{"n_layer": 11, "d_model": 192, "n_head": 3, "n_kv_head": 3, "head_dim": 64, "d_mlp": 768, "vocab_size": 8192, "activation": "gelu", "norm": "layernorm", "norm_place": "pre", "norm_eps": 1e-05, "positions": "alibi", "qk_norm": false, "attn_scale": 0.125, "bias": "all", "tie_embeddings": true, "parallel_block": false, "init": "uniform", "init_std_qkv": 0.0377, "init_std_o": 0.0, "init_std_up": 0.0377, "init_std_down": 0.0, "optimizer": "muon_variant", "lr": 0.00284, "lr_mult_qkv": 0.4, "lr_mult_o": 1.61, "lr_mult_up": 0.879, "lr_mult_down": 0.7, "beta1": 0.95, "lr_head": 0.00609, "grad_clip": 1.0, "warmup_steps": 200, "schedule": "wsd", "decay_fraction": 0.845, "decay_shape": "linear", "final_lr_fraction": 0.0, "batch_tokens": 32768, "seq_len": 512, "doc_mask": false, "train_tokens": 236200000, "steps": 7209, "dataset": "wikipedia_en"}
MLP neurons of a small language model. Each row is named by its layer, matrix (down: output weights) and neuron, and shows model dimensions 16-143. Each number is 200 + 40 x the weight over its row's rms, rounded and kept within 0 to 999.
After each neuron's rows, "fires before" lists the tokens most often just after its 100 highest values on Wikipedia text that the model never trained on.

L4.down753,136,234,263,221,149,232,235,186,192,224,153,174,194,214,190,229,172,242,215,248,191,231,178,226,174,212,226,238,213,182,142,195,161,184,198,179,205,236,258,185,154,157,203,279,253,179,200,197,180,287,177,230,239,143,145,276,180,172,164,167,147,219,169,188,190,243,198,192,97,221,210,220,281,151,233,219,188,223,309,123,233,186,206,130,186,179,149,202,273,238,160,251,246,187,203,137,206,194,132,187,201,211,153,184,188,218,232,176,157,332,221,135,243,158,151,224,152,274,141,211,274,195,189,224,113,172,195,239
fires before: "\n", "---|---|---|---|", " ", "=="

L4.down219,183,192,218,172,215,263,272,197,229,183,150,233,142,250,249,221,202,149,217,202,179,247,155,314,167,250,278,194,160,244,227,173,227,149,224,143,209,229,155,176,202,205,203,241,284,225,207,285,201,238,236,264,216,187,177,197,196,142,216,237,206,185,219,118,142,181,144,186,200,186,223,250,204,215,253,214,151,201,210,186,237,245,258,192,145,192,178,240,256,213,239,126,170,229,209,178,226,200,176,196,239,215,137,135,228,169,168,222,165,194,194,78,249,233,213,148,163,232,242,221,266,198,199,174,244,180,100,187
fires before: "\n"

L2.down136,271,235,191,120,229,215,209,195,203,240,203,174,302,181,238,117,117,124,239,215,189,216,184,145,192,210,205,269,240,271,142,201,127,212,218,170,194,160,225,254,122,238,162,232,213,256,231,191,181,167,258,199,194,179,243,253,225,164,205,261,229,202,128,127,187,195,289,236,192,148,240,247,184,155,224,253,231,169,198,211,176,162,185,167,203,170,221,77,162,143,183,136,200,210,172,163,189,235,202,168,135,263,231,193,197,201,216,279,250,191,183,165,194,271,135,175,245,215,219,218,232,174,233,191,200,188,221,190
fires before: " ", " |", "ding", "a"

L5.down709,209,235,218,121,182,145,114,271,264,231,220,240,250,199,181,238,210,239,231,239,204,193,216,257,162,242,155,174,178,161,210,136,167,186,185,131,260,115,177,159,183,226,260,265,219,227,195,210,260,242,253,190,283,121,136,190,240,162,191,202,194,184,166,192,243,173,172,215,149,177,252,224,214,149,194,215,149,213,165,233,271,150,219,228,210,137,292,204,252,201,245,197,206,156,155,219,158,193,200,191,203,183,178,144,210,189,134,256,185,189,206,182,225,250,188,114,150,227,205,230,298,185,211,172,249,244,160,223
fires before: "\n", " "

L8.down377,179,255,133,235,127,181,230,253,226,218,192,188,246,284,218,124,207,153,135,194,207,221,173,194,145,197,163,232,263,184,203,156,230,189,206,192,243,119,203,173,231,216,184,213,184,220,165,227,245,232,216,156,194,235,187,199,206,215,220,207,157,204,241,155,204,164,150,228,270,194,220,125,234,174,179,202,192,237,209,191,155,198,172,162,201,194,191,127,155,203,124,127,228,134,288,199,167,250,194,190,258,169,166,262,266,247,235,213,181,217,166,232,159,212,196,142,225,158,206,218,232,209,234,251,150,162,234,187
fires before: "1", "2", "9", "3", "8", "7"

L5.down701,264,222,245,186,292,260,154,154,206,214,211,230,240,238,214,175,230,222,206,163,168,168,175,185,270,234,224,121,216,258,314,204,124,225,215,177,198,223,125,181,250,230,193,233,270,182,164,219,264,250,249,210,228,171,210,169,199,154,146,222,250,121,131,204,226,183,193,238,184,311,194,172,225,212,220,223,156,204,142,181,173,184,188,224,150,180,185,192,231,199,232,278,220,172,185,172,152,110,224,239,194,195,185,116,258,181,223,173,197,286,181,266,188,140,215,209,179,214,227,205,165,232,287,65,235,225,297,207
fires before: "\n", "|", "In", "The", "==="

L5.down252,290,189,194,177,197,262,118,198,212,244,151,199,197,196,225,191,230,135,158,201,133,214,170,155,297,181,298,207,220,226,322,214,151,241,223,188,232,177,94,152,235,250,226,233,230,193,169,238,232,178,224,210,232,204,182,242,185,195,247,213,197,228,152,192,187,172,201,229,184,221,175,215,177,247,181,206,200,137,197,187,169,225,219,223,191,195,101,236,194,206,209,227,175,168,196,188,141,136,208,193,248,196,269,225,190,229,209,224,172,156,216,207,202,211,234,167,152,186,255,158,223,194,225,159,282,195,222,189
fires before: "\n"

L2.down707,241,294,205,123,233,220,230,265,256,129,171,229,141,242,192,208,183,127,235,185,179,146,192,196,243,208,213,210,152,228,228,225,203,257,163,201,185,239,214,146,198,196,165,180,264,238,185,180,260,183,176,147,188,254,265,240,226,255,203,220,246,178,268,219,266,220,242,233,191,202,201,220,210,187,214,269,150,195,245,199,189,179,224,179,173,211,196,241,234,222,192,203,222,203,154,183,107,235,211,160,104,197,158,144,212,216,236,209,275,212,214,287,142,273,185,240,166,169,155,177,238,131,205,265,226,202,236,208
fires before: "\n", " ", " The", " He"

L5.down149,229,223,135,154,283,214,197,224,163,177,211,147,167,183,202,138,162,240,187,200,207,123,172,167,282,177,234,190,208,223,267,286,198,231,275,157,240,197,120,186,207,222,204,290,150,190,218,236,192,211,183,202,207,164,131,125,210,259,212,175,276,206,179,214,215,181,215,257,192,264,193,180,250,177,168,246,163,214,238,225,125,242,260,251,218,247,144,218,276,199,198,164,189,276,182,131,212,242,180,213,175,248,215,129,220,200,259,217,206,219,170,251,185,197,172,149,190,226,245,148,210,217,206,212,228,167,266,200
fires before: "\n", "-", " He"

L5.down45,238,248,169,245,220,282,237,217,169,269,107,172,208,223,199,181,290,103,260,242,202,252,252,176,183,245,201,192,160,241,153,135,150,157,267,153,266,187,243,207,278,179,204,176,160,195,131,199,216,275,186,148,220,230,251,200,231,189,191,192,217,144,294,184,159,224,222,216,194,190,213,244,240,206,189,217,172,260,140,207,117,208,156,178,223,241,236,162,189,219,179,224,144,216,256,196,100,159,129,181,236,174,98,222,243,228,193,180,203,177,250,161,209,262,166,187,152,223,247,230,173,201,257,212,231,206,213,165
fires before: "2", "1"

L4.down468,219,201,231,214,199,199,223,145,262,238,192,173,232,153,226,228,188,193,198,229,169,185,222,206,276,264,271,274,137,277,152,152,133,206,234,154,178,103,103,191,226,294,242,258,164,194,254,217,216,154,170,188,177,188,212,196,172,123,264,232,146,188,236,206,181,184,234,265,149,246,249,272,228,291,203,175,206,161,224,188,214,210,242,221,132,191,134,200,152,195,204,180,194,206,158,208,187,206,206,214,257,180,229,266,176,208,288,215,170,241,266,116,231,217,231,172,181,246,241,188,223,122,151,188,266,179,183,199
fires before: "\n", " |", "---|---|---|---|", "-"

L5.down81,228,235,246,205,252,208,166,222,214,199,239,199,127,153,271,231,143,217,186,151,170,148,176,197,171,128,233,230,151,175,101,136,203,163,240,200,110,193,154,243,252,205,196,205,207,214,211,255,273,130,184,174,205,206,162,226,179,230,214,235,142,207,232,158,169,183,150,193,221,224,273,213,277,183,136,157,203,223,259,259,159,224,204,111,241,238,242,265,190,200,198,120,235,186,250,167,134,210,209,218,165,200,270,148,173,223,160,205,193,155,147,215,141,254,232,240,197,229,239,223,191,210,232,165,293,271,176,245
fires before: " |", ".", ":", " ", ")", "ad"

L8.down711,260,193,207,152,202,239,196,202,236,160,139,178,198,179,199,215,161,187,300,126,206,164,163,237,195,168,266,205,234,195,310,265,134,177,244,260,244,248,159,241,224,257,205,182,156,185,200,219,224,202,255,217,188,198,221,176,209,213,116,218,213,256,146,169,127,219,263,210,184,250,132,196,174,186,121,156,177,227,150,185,232,206,168,220,188,204,173,164,171,197,177,218,223,242,175,245,209,100,168,230,300,233,212,213,104,246,165,203,216,227,151,160,166,158,225,198,220,128,170,242,191,157,216,164,208,188,210,161
fires before: " "

L5.down202,217,204,222,156,245,245,181,200,198,184,224,204,216,245,246,134,237,200,237,189,176,200,230,141,214,284,202,116,140,224,163,223,234,201,161,176,281,132,161,197,243,250,160,222,263,262,195,257,211,258,183,249,181,75,198,70,189,197,229,174,288,167,143,246,207,189,226,154,188,200,197,229,199,220,229,179,185,243,209,222,202,251,188,226,236,172,173,217,224,131,233,106,171,224,154,146,208,189,198,251,166,177,226,176,223,184,185,198,209,285,216,235,146,210,240,190,266,135,247,166,271,111,236,152,211,169,171,132
fires before: "|", "\n", "-", "|---|"

L2.down753,228,169,248,255,216,274,173,220,191,204,175,215,145,209,297,173,144,121,202,125,195,140,161,255,235,221,251,133,240,260,175,203,215,133,142,161,241,214,151,197,185,211,224,227,208,184,133,182,201,178,235,213,245,160,214,235,177,213,203,208,181,178,99,127,191,268,189,166,189,164,264,258,235,171,209,253,232,209,316,163,215,288,214,245,224,227,160,238,237,170,191,223,142,288,175,288,183,268,214,183,152,253,215,217,207,171,173,245,169,122,153,249,224,181,139,211,154,207,167,175,233,177,227,160,212,148,205,149
fires before: "\n", " ", "==", " the"

L5.down78,231,247,168,194,239,241,215,149,186,154,168,116,227,242,275,177,193,183,264,203,161,138,262,266,246,197,179,230,206,200,237,219,201,213,282,184,191,238,213,160,163,207,161,188,192,153,163,140,237,217,207,172,213,155,154,148,177,217,150,259,190,209,203,214,235,230,151,261,186,210,186,224,274,178,159,168,184,174,171,235,231,251,211,181,155,185,209,183,246,198,197,183,250,192,119,143,189,186,188,219,166,297,157,129,149,184,241,206,246,133,190,254,162,163,235,246,165,253,290,208,198,222,274,182,203,142,208,180
fires before: "\n", " The", " He", " In", " It", " "

L5.down123,258,226,174,205,185,220,185,189,226,221,262,175,214,181,223,118,218,222,267,244,255,273,164,194,129,156,167,214,186,248,209,171,191,266,232,177,234,165,238,198,212,159,161,134,278,265,206,224,218,190,241,210,197,205,173,211,230,223,259,224,183,136,174,203,242,201,197,261,189,167,156,144,157,123,189,77,276,179,176,163,167,171,196,167,198,182,286,182,217,246,210,120,261,194,220,140,262,185,189,294,192,106,197,244,206,253,194,236,171,196,224,182,184,235,177,90,178,125,183,163,232,210,208,212,205,160,205,169
fires before: "1", "2", ":", "0"

L8.down303,277,261,242,214,173,239,264,222,206,139,194,249,240,163,175,162,237,226,216,260,162,146,142,148,191,187,191,160,182,214,294,184,202,161,198,206,208,244,280,269,260,213,223,182,194,245,273,117,223,216,204,209,198,211,205,190,207,224,220,228,308,172,172,208,164,219,183,141,179,173,204,141,175,245,215,159,214,237,228,211,182,184,157,170,183,190,245,170,234,148,149,220,183,212,184,198,218,203,170,216,165,185,158,186,216,141,202,162,188,148,229,147,178,224,171,81,198,255,207,180,187,232,268,131,317,272,172,194
fires before: "ed", "ing", "s", " the", " to"

L2.down312,241,169,204,120,208,252,242,235,200,171,188,223,268,183,258,164,233,194,157,191,166,148,249,98,228,158,194,205,236,163,271,226,236,204,170,138,204,182,212,121,192,205,158,156,193,150,196,207,246,257,223,206,205,211,299,256,276,206,203,230,177,173,201,222,281,188,227,216,182,154,232,207,223,186,185,285,190,192,219,182,201,138,260,118,201,223,159,186,188,259,232,166,156,163,181,284,182,248,292,226,172,244,130,225,235,151,225,249,254,162,186,201,199,239,124,186,154,154,115,234,214,210,175,157,195,156,205,219
fires before: " |", "1", " ", "9", "2", "3"

L5.down705,196,313,216,165,247,256,193,238,225,103,244,213,261,306,219,179,210,200,209,212,193,182,203,207,187,229,180,129,164,243,278,150,213,225,208,152,263,171,176,217,131,198,162,172,224,206,133,214,287,188,144,135,208,254,246,168,222,181,197,184,198,235,145,182,235,139,248,222,119,204,178,234,224,218,230,233,164,253,198,243,205,186,240,117,176,175,208,178,215,134,250,133,202,176,215,166,239,225,196,239,186,214,199,169,172,216,167,251,215,218,187,251,149,249,215,207,185,121,243,120,211,201,211,135,195,178,203,250
fires before: "-", "\n", "M"

L2.down685,150,161,293,205,171,244,208,177,157,191,205,216,185,231,254,189,161,195,149,157,133,161,225,143,205,147,220,247,305,127,199,242,189,227,182,193,195,190,190,199,216,196,213,175,177,180,205,138,287,215,250,229,152,179,107,152,227,194,190,263,145,232,147,167,183,254,250,142,261,250,262,183,129,175,121,198,224,202,239,208,257,248,169,168,190,234,239,232,202,148,209,190,200,210,168,209,153,163,164,257,198,181,251,206,152,190,199,171,200,203,193,301,164,193,307,232,166,158,190,204,196,239,230,221,214,213,227,168
fires before: " ", " ("

L8.down183,195,246,251,231,192,173,240,160,202,192,197,176,259,162,134,152,124,182,179,161,156,180,219,182,169,249,189,163,195,211,214,86,195,235,145,238,197,162,231,246,225,190,203,227,258,230,202,239,243,306,230,205,125,147,179,170,277,242,166,212,236,192,218,201,218,190,255,187,198,177,259,193,301,291,242,155,225,218,282,139,232,189,249,215,166,196,197,125,139,153,206,154,159,212,146,205,227,254,170,237,149,149,146,196,205,182,226,227,197,257,196,233,160,179,158,164,187,251,194,205,199,205,238,199,199,223,182,221
fires before: " century", " of", "0", "s", "mic", "ing"